From a checkpoint of a small transformer trained on Wikipedia.
Size: 14 layers, width 768, MLP 2048 SwiGLU.
Architecture: RMSNorm before each block, rotary positions, no biases in attention or MLP, tied embeddings, normalized queries and keys.
Training: a variant of Muon for these matrices, 7272 steps.
MLP neurons of a small language model. Each row is named by its layer, matrix (down: output weights) and neuron, and shows model dimensions 352-607. Each number is 500 + 50 x the weight over its row's rms, rounded and kept within 0 to 999. Numbers have three digits each. A neuron's up and down rows have the sign that makes its largest values positive.
Before each neuron's rows, "raises" lists the tokens whose logits its output raises most directly, leaving later layers aside.

raises: "AD ", "CE", "row", "AD", "or "
L4.down1487:419557547521480501542480446530603501471543543525466424527505529601443394459514506532398508392558451515399453514518437440542542493475524479581593574467557617496430535454515493480488579618494509462480545504457539502552489499544476555423516470588526468519389427472545501482556467501481433541485483480515565539528587441461509540526495531537465553512567455427533451481586537595528509501476493418518543529444545512548595441410471497498520444520531491464522548444537480523550441534421504468527451522466574510556499533545403504513441397494465456462434451510457477522609415485513520592505585478475531537558509553565487452559474513390625491488515454541473529535423509414476457523571486488565376439422473529524517521539472550495510566505539456444499438453564480597569539468539519

raises: "been ", "never ", "got ", "lived ", "appeared "
L3.down1997:492518529493415519556412504533465492441552438402484507558513561481558568533576437457473475474572530508457550494505501445502548506538476529495456487456407548502496507514448614488506503469447463465509522541517443544536474489478530458536567553548532530477565590396591474548463443546425515473573491352487522519503472452532568386506567561494484547446517500480486505464517462589533510444559589516515364437481429466585521524460449521589550536553490539542453459507501451475478486427550500422488468498465517534568612503585490402481582423355444529454537403570520527469595510546398424501397542509495505387501486557517535514525564637483489562632414478660466491546578541525467506469484514505497415566432453447507620569399509465504465523581392554550524497561455514444503518508502342

raises: "could ", "would ", "can ", "may ", "are "
L3.down908:606566420450499487540522553508508546593596392510455529497541536544522451497473499483526539489551464592477517486497441604425399504501489572480531477545517498513523500536375526492472512495477494519492505546485488532407556516484576578478557528525491578457473489483386457531428575402516444562528545489447501600508525529462572524517561440508608607498501468463462412442534523486539504448560585437525492515456474533410595532469487467587497494514538498498547479511524429620423519491463546496486524506469476460488536527504440396548441579451513522406517541480482540514509426520490463577460548488439511575496483488468549485534551478574437451656507439579467484476548517556424405519560585504460484449412519498492527521474498562428510551519511472479521583532451569511505593408513446

raises: "==", "=== ", "== ", "===", "===="
L4.down571:541483486614440500570561517452480566489542471600573448438473453538518533460517533463580482507390579529557411507541541523532548580512595529474410456510460448508484474465506533475463406435441458536559566445425493562460427551558497463470513462465594421511613547592533396472474450476439495549416447494444481543514526478480496489517491519482525497498542498495445471451563499537516593549432415576417484532410562480527488560488531445499497530439525513422458565434508468457492465422461459463615534464438514535467478507469519519488570418481466541436537430504572419541600572462526489496408481405461463551537498487422555497472409659540431482457569455417526512536525482480479566495464451443524453517419481500386507561509489475501463457518537538599449597498439499525669516419468553

raises: "196", "181", "194", "195", "186"
L3.down1859:547398522476522499531448486481507516395536433472528456400460490536511428511482550516411439471560493444450401520464475486456545553571498564494512573431433480487469546498560492548496503470470436432419458441605509537568491554478486457534531410499532374553514433598468451647600385454500485500392605541442500444518573558462610508525460526530484475523526436349482568472618490517503486537407546518511470476455494577472513462520545612492528511486444526490472478503563466476421476554475492466523483519487619446511509479568461575529478564548597559451525398536543519547549528558556461534492599505497511515431440505522496538430569464504483516602499442532599390511470534531447590604514478528451506532478464534483415566515498405512435529471456458555565545407449510494534467470513424

raises: "but ", "though ", "although ", "which ", "however "
L4.down379:507508504421495513486410443552471573527523473523472569496593490562508509469425474540546464498556479550451528588522515484545476536459494508520498508562479442602416520441499528552481486421524499566476447554441428384520438434624587487472524520535529575482499526389480387525493449534505537496545438491524465557550466469451532496496499580594503543533460452509490457438429593506476544473454514477504492581509501494543535434562542617480507514534548562534524518494439524532582473482467507389568428574527463550439518534603422443592445406532469512511512484528492540527404473483449566448478530481525408532447602455525466468560415583485522498511493513406499457530481540438511503466412516523491482479516614501480529457500499540478480551501501549538477443466388461541450563445474448

raises: "= ", "Service ", "General ", "Statistics ", "International "
L4.down967:450558514557476499490477474547536415465475543485450543493501572527568501510461503533468515473483606502464505444580479391478526564535520415532592460490525488511504494540493521481498531375529459445561518479544462570518456520542453574532513708493482499448545523512439563461495501470497527481643507448493436439553496500500492509465506452398504470479446481411544486518536515492505447620513521391496530457567499613527552464472529590448417550444498452494482465486496491614517494457610430534525547485424471515518513468397445513500467440443511548486501552599453524568546451467459482420510514440449538550544545461499540498551488517548455410539506444470483409463378526598561613437566572527462517503471506482489472504564557468545477468519511524532589465509490494537551437462407569

raises: "so", "did", "rad", "stric", "iz"
L4.down974:484534474555632566545517535480451549529489387574504506492479450478493527471603450477486613505410536516510553517532432476638430558404460440534500472588519493437460492472495416483317441568542518527536400506521513474532543476535595418436545558564493528535496628410591499490507603512499555482475551551548593482394430501543495495492492472447581510502544483485546517590518489499495517502504524476465582579445498522477505455419531534549525512468519512500529517398433582562399501554522493426523445487572437426495520547533455431490476483446585466471530536552536523396484467527466544505556450502534475472507411484517539515564561484515508504531639566546495492545486468530523427461566512560435564479520501531505465549517440492511531567422446552451509502513469495485413446502551516

raises: "how ", "whether ", "bre", "bro", "war"
L4.down1417:421483450474505428602485487442527494566423458462428538472494459565452575480529520543485469538493517588510555450486521476501519525600433522537455487459452678516420527467452537460482548516434456464480505539462582428473578565432493502517430534530578523551467436515512454531501505519519607551537444478519530389430585422439509513569489473478627545486480502426431486463520484476510455488565566426486400493542494597463527532468577563514494489612513467551543480481615498569431499501529515461524470395561558496490490480516502438399466503496441531515503472544583546480500401481483493491520521457544485560545547547459498545461476567547397611498462507532417474460504529457513405421434515523482522483515457344473582426422460505474524533520455534530491509466474481443525470415503522

raises: "own ", "husband", "own", "father", "husband "
L3.down834:482508501586441430515440476521464572546509525492466430520557581513500526594460494488528445523491497455432459575421531490475535490595521456524518613572502518613505473409490519556448499390497422495525454547416466428463467504470507422459527574569499498512507493531556565495537548479502505486497438516428471547506482574387462513565557527527464457467515526523575552562542532491509513512550408457498474456563537435525501543555486478452440426489541557457502408493417512422465540484491541556502480448497487412488519484592472549541516484504514548471506503395548484470605505541513419504474530576397537541445498595458501474485475433587454466526459500555524506551453555513532551528433534511581415560609485564509458534524530462561445550497575541460534498473509515488440475428540521

raises: "201", "191", "195", "198", "196"
L4.down218:576528471597538486433469436554534477456466494435552590482487495504435575518578570552495525532366518451404441454526449548518471495519463541535551523442476461424487460470448473516516511508502540544540487450563541531477466448446529457526618447535503527535503425569492469500532440504478418485519579486490486430461570559413599493533515516514521535487512468457484532451528534619493417580525447491319515577487438538399485446538533496509553476479576485403460367524558492547428545455561470528475525516487468465497588305521465492503492505480507510512581513478467516542436510450543430447447511543369377476546445527568517488506505556531528483537502490504441446529473531491463524555543512455424642451492458546536461478487445506559547537539454480453503516463525576462556539526501572

raises: "well ", "they ", "she ", "he ", "it "
L4.down546:478458461481544340416538535527494528430466464561528467568493517540557456489489451410508430463416534639583527507455568495501500532517478482510483473458423472504461502487505482547494472423554507436427449490515584486495546558379499491503435618488470499530446386465467489461591409544595534495484421444450543461388490468567479476520477508497523505514578487464498550569505544547447502565508432489500634516447461549477401439479430438475539476557476560543562462494435578553454554493496539530596548533431476545483493559551471627443510543483555549527464450466542523387465343512463478538431523466494592512584481538531598499461470462470576512443503529441526449553507519480448540416529490518480426601569521524497394532529455508570515547561567564597506551450540550497506536536484577

raises: "such ", "are ", "were ", "like ", "include "
L3.down1795:580576540512471481550458513489496571431441567518550457474481499433530531548538475405614462459600585467515570523568473478536388441366605397527481474467524516466465553467533498500463559490472551529593433533537450598528492602563495470487518537575552500566564484561585548496563460515448457414530491494462482530487477600507435562491453447610567484459477531532467452477520536585488524511427508481556478474470491461484616533516553539440468447477494466525478532606489463463436553493566511551603439514471486489550484479516438444499474546622540481490481500554521442526432542554458490456454501607524466527541521533490485592602485502504504483543481508528514527541561445416518485445590467525510611466522503487456515609470594580545470560499558548524525539604493476569445428440471387

raises: "== ", "==", "For ", "Although ", "Though "
L4.down1187:468424488498466599413533521573533599481505518504462465454539467474527519559450485533486603544529572574520444480590527340499455433441549470547469496535549502554515516523517526525482480529539441463479547461420525501422421495509540485471488556581461625528539453461492538476459515544376523562565461440481562550470421551536458552436500502522468417518530477473557520471439410502509552445538517503484460583571460506549553555495503423497611603462526466597483527505488497515443520513529508568568406549454593546549483589439453522512489483514463530452562457493490449541549486518487531542593499524464494532504624517520454527511452543567496580401438553480476546481473557554546476401495465583604434470472465539523511449462494438548414546602498558464494484419525536484448485571421535

raises: "==", "It ", "== ", "They ", "There "
L3.down1021:489523573543479532510393458512529440476558536489590486384466387545526512509489527533499524487440608454478556537472448488601562465534543488489445493527489513519497627511518595478574441521486497538472476495402508537545514511472512485571520521487448607486550454463464515475499485539374497513587435420490527517562560514423418420521509462491488547544489464542426598578436533375475489444529483456526497493543428429550461636516524482477466528465517447572487614486502469479524526476498492538537487501500483474459385542481470508510513450466499537491515423426496443502534563536423556540501512541452520624545482601546355511552420508573491495478470504438515516495484465582508540506544518531577535505532479486495493545546491489522437491510453578508521549504563484444496449509485541

raises: "=== ", "==", "===", "== ", "===="
L4.down721:563514551418532486432500486492528497539515470615532567383476537480476515527505554563564606506483487453494562536493581531428540418527577447423495482462520521564483536374522477389544522465477493506569514489447529508494431435486554508490463469493508570497523404524466452553445446443514456453452490413565445490491532541462544452516461521473530463548541546531533532456538562545472483535469463530469506525506417523592482497506498519449504476470534481436428520458470579394535465501520535452494471458567478512503522603504481492560517489480400464528508514477525494506561458495541501496469492523485480541421502508515475426589540535570437521506559515448494465442531462550534480438467408482550501505454539511612468540554426545518382629511498460486468520561532434447485441504478540

raises: "could ", "came ", "was ", "might ", "may "
L4.down145:474589359579539500444561510507455521526467500612437528519564573484511510387486492413549473451406458529492529527483488529493405436430529522464561412425546572538516563493530506530452487500491506453643500522560588494526586537510459463555571552517372523537521513441499398566374477438484534421527507419555505569503514487552545509585576511506519455511453522474499556474517444560518526551510473510434510455491543473495487404557444503477541506505443520578425513507514570573439433466498499491577488488480476482604472542498497478455578505417445459474458441413418494473559433416387482581397540404517388510405454514524521517530496514548429437569552520509568412531497598574536473466498513546513504502406455487530566470482562396466464468489546540450458618414429512541509508432401494

raises: "there ", "it ", "you ", "he ", "they "
L4.down1351:489518550570479566533486543501393473563443470534470544488501450495521483550527557441485491573393520574442524429554487630489496426474453516596566455526496574491375498509514463490514550463439551431469469428460529577487563441485576511528495541516511530548399464529507458440485521647528467523439495533365514473459563443434512457482525433500557536546543553447512546491480483487482585535460456421537528488509566498615477557577474535568464512647461515478559553462484534537399544468500439519406480457395527404541520465482541450463461527518506576373475474520559438471500470575487489537471549495423584474434520472419494504534549544540607565356457571486573450548452490485504645492456482450535563523576521477488577410558477618500465522523551518447538502473598539510419548479609521

raises: "however", "However", "This ", "however ", "oft"
L4.down1022:458458461487470514514450477504523546481553460612536429460589507522508523485515472481565514466444506476642484512434537461448455446461557514510490478588482566495514499487508511522547522479543535495450561475571485545563555509470522418428474554506522509456504420491496414502508502396517479522487551461442425590509551541449424481569484502506489496574522435518496457523491502473448485456469453570598490480518506495451525558543482434519494583532471516512470506511453563524568494483493469575510532509482522575509598538658467423559489470477450569532599509537415468444574465433499556551481500475480464503497524491506480496607468479461518410506433470507409508472414450492542501512362558503543485514477452482535435475510574479505478439622484408491538482483513498476489510410559475

raises: "were ", "are ", "themselves ", "include", "are"
L3.down289:567497516595521581455463488337447534445422565511529493498498552566559554542615533417508442482520460524522501463395504370543447430446520477498449531605458459597424434526483556431406552541426589511515492562483452532447476452529510481433462606453626461463548477538560592512522517555472439531568558570550515470474598614577475523496379546504541597522524551464472401506491557509554526551555594490500495529476426523468589512491582526457486544467512495507452557485547462534455475471476483481534498469439440497495512493557478436565502513494525474487561459506568504569510523568521541453553470488556447428475489470568486550455450445534602504498486437529633521503597543459517422456552481506473464484449483552459577509485543576489512529466587570532446575545409482402536556463416609

raises: "you ", "it ", "they ", "that ", "of"
L4.down1220:445568480379570358492470415580447514498498460513436540545517468546484516577415567516472433542516505512552458472573482613487371507555460545504617526443499530501512540495504565508436448483530573533484455482464582562549525451445489432527572524511428497467473420562456485434528493496547568472499415491514553555520493415535346549467416556449538493461569463561472443469508315488577507512504457437563542482382440462474454461498590463471492564524414531525572529517468574451521628519469447548524364522477489599423495446426543456528487536527427547498466456438513460435526465494421497474420510557509516502567504466509575532492526510516446474582504485446495410519535458456548505481563492504444525512511436531482540505500507604533512523555516520591464571427467528459518475490547497

raises: "It ", "He ", "There ", "In ", "This "
L4.down1856:500573506554514448624537433484484459480461439492464510460403557532517522502529492591544503528455573485592593499530482503546467407527483466523369480596421551455512541510571520505505430591478543521484462434473497508554452614412529419532488552384533580514438438513562445427513474595491457509481554530395520514453587524522505521550488489527562509501572440461565547548387526482525424533475487494539484565484493449499587519524522561525432463467525497561438424497524512511475546527467488456514476507481454484467575546509502487403577477524465527548515443484480542530390385616501459537481412452445420442465419589398484537545548521493462525460429509599453581498463490543497431542529539492453515496600536553524509608584487536543471537440500415458503618495453491499462440522508420

raises: "It ", "Its ", "The ", "She ", "Both "
L3.down1324:498556512458513468486501510555498527456539458491484390437505487539533442572472478525491482469501489487460467537491463440478530505549540476470412518524500453441468554425470531577551510487560481472416457503475557488515590627511432420478531510500517567536471431474471501517476450511520600529502425453414476424468525478553562500416529499506514508507612401524567430524459458530477473477561474461563571559496546547461574535539475500520487580459413445510478552534563509542440529508462586510472510489581410499485529496468478415489536487488479505505456495494551452519508419577640509499544488529576512467475512550407468556515512414529522493543541576507547531514468513593383513474532491561605423577541571545470514540550476532445501436523514490571546567482494485492503478493511527

raises: "though ", "but ", "although ", "including ", "however "
L3.down772:524423573479682600558378464498439509528523399476473531517576528579464469440521509522581520511557497510487524522439455440585499526468512527503550505527563533535521498430532529527464517484487499624545538534408519500548539454538521449537570508469522426491544529473394491542521481552392496558504510397410486516438573388500451486533420489453505489474462481421422525482431499493505520437393546514525466447515504601438494570531518497542463554500538583413518456496506589410547439511430506549510527488572565479589529483582536516551458550546521570495568546612479486632510470514507495515466551496517438487560505503573457533546446514454572546528488535510515471523436598512459469519580468601453531537446471551509541449592532586465489508502476591560566391444543451481529527443530512

raises: "It ", "The ", "They ", "In ", "There "
L3.down1139:484441496428410469484483509559481508468563443469417494441460576465450464479402438556498562482486458536470530478498452583501368550551537416427453452522462526466475556516518653478519412558477569502472565445508516571555505508584558484471573441432390609517573426542500499424492448566516497494430427441465543518441536585564409497490488536457462447471561532454488496587421530475485510493556429464458461535521509481478495540511431520501467471465537576536475455506479488470566557453546472541606424461494505438547571559446422490573522479531504483450448421486424510461496459498547533509461457525486523461459636531467426500581444428484604473470548598486474511563373474516541523528483566533459481448498492488472482510499384435556478549456556403539469513404560616498476483447534489

raises: "== ", "==", "===", "=== ", "===="
L4.down1953:564476502561492554439595541502498475528591521434488445506508539426496444422471480465487467463526567507499495502519454495498539498536571497500480427572433478567489475394474534465484435555447535477462449481512516513543538477523456423495492507370503433543513460635440467433593495475460548491546632503463515417549457509444460384538467460476544464519508525552484397516490458531460516424534484466501410418471460399522491476565475538504507525536452478535483547406497465494496418510467530482556496498495438481533530439594522540496555535463402478519531449481605436562498499566509535523484509443448597484467449458544463532540519571482533524519520436390451473543486552568492516516525466522597501492482460548481401492481500562453500457518533553635517550477497552518540558461418590

raises: "it ", "there ", "these ", "they ", "this "
L3.down1141:520471506515506433425531560520497482506535488557498464530512491506589495530545553483510517575442550540614523453570560575494439435589480499563547426404435484576491572464467479553494528466531558432418560474532583614512557417431660408500542509444527646480494479501424484395524437448452452637494477445477497489503556359429521461495526433504432423549589461472460506496575545443469448581548384485556575592422426600530532417514526546495465540515499484491513495567481540476469521445517564490548485591364380482451505503556470471464486486540523548488532542442464487503453475549449468518467516583560412571520414583526560489524600558512486493520487547421477443466380447480479488499471473483454624584527474529493516593527490533480548501545505519472507466495498449504495556449497364

raises: "there ", "this ", "that ", "period ", "“"
L4.down1381:534414537475578429435538466557465492433484479530516507520516526505554481486495530503560501568547530563585484495479535516615467387485450506604518482519460652442488612473445506560498497495529474469561535420633487532577482485484576398494537482402490515507569569488566493455466525441490545563529510481491524495530641480473527513556513469497533529544527470522520404473459495479494537411488480538429505601467492604462477485483548538465605594550496507511494490476491451419501509552410485479454484483463483471467547476468395420469436559494606529510541525536552439486478445681482482505440521518476574455500493580481547423450525535454429479478517516519497531597390519542491482509477517442513603528539548538524548576530414629565482522499549517475456483432569441466609528499526601

raises: "were ", "are ", "include ", "are", "have "
L4.down1533:582560566602483462499505480403518466418419564474407442466449503468515544579527505463653495493582466449479576480464501427563476429379625422559528509509476475543446501446547488467467518534440597588645398518528475491500425598436516529383434508598588531599527510589570546469554464537481535394534560502454515530452489600537423640507498482560507503533448507545516490504526569564442549453489556476543414493425509545458526503524526561441483466407465521511479573538478446407404547434563528461469455502463476520533509555541361487489464538526492481473513497533496537511496577535405578473534522622538456530491542515514491584542488516488596474574526510498539524487503516432562454437575474555477530515508488605552551569481488653531461533406543530606496563590481502543504484450442454

raises: "than ", "urg", "fully ", "Mu", "complete "
L4.down238:499507443531539478516583477514508559545562484457523533495483489455497505504518516500553463518504503523559536519432494494494391505520440426537483455476582489495518506488494578459469402523421630569487526448455467510650454530577529543558499508490483489381440536491480576449512477587435512524606600481504440563490454529400483576501473477578438517483532499535498468470460562570561493554532600457429475501484487434470445499504486512526503512465447492493511504485463534388551469496483548582531451534497494444490522465479437501497615445458553495399488535507505459542488460448581469406469429484479542541551465559476431526441427481471435482464550440423513403468457558391426448449517541421446390455491406534521390450563505514437562526564509597553493453524458525485613506523534487

raises: "=== ", "In ", "Following ", "The ", "Upon "
L3.down205:550470526488468560414500515544450566528507513517504503409518529461542584520511472484560612499509459518491449499488493537465478486429547548536571561471488436513482524483476516476465424483483477515524586446536557511559440510472487485489466539466476517563511423498509477527507513480493512514478478409589522501473511488479520547476549511513557466481556438544556562554529449515479524578509439451482441512506464589471573568468496472517550557512536499574450562438523530526473496457508530530433510522503508545517570512505469471487506423494408469548486500549467541550530405471503576526505479466515531565490530525551419427559487552554503527528495550413438528482506513540519553522454481524521439501421467509581484487575493523512489553500501455515508508500495439527485534454463519

raises: "been ", "ties ", "existed ", "appeared ", "two "
L4.down1831:514597529532468499625480566448508515524472521475537501544527497502547499515450492469504556448580539423501419602501486457494539471545474526508481415526478488498449487542460448478556561480479430472538509471539428543582460513554524382523586469486554446449517567457523482461471468517475561508525447432563422425504609492530516525554561561409549528530573538439486478497500451452488527514525550487561477538494469528481530562502572559519449546511458405564535440467528456423508477511529452467457500439504532499570523503473537507442521476479485508521435430562554540486560427497457510566426523537479447554362541525528602335542552592488462496503384599502480496513563458530515434461450588464454473506432529451542527570515451440436500455507485544503495492558432535410567496510548436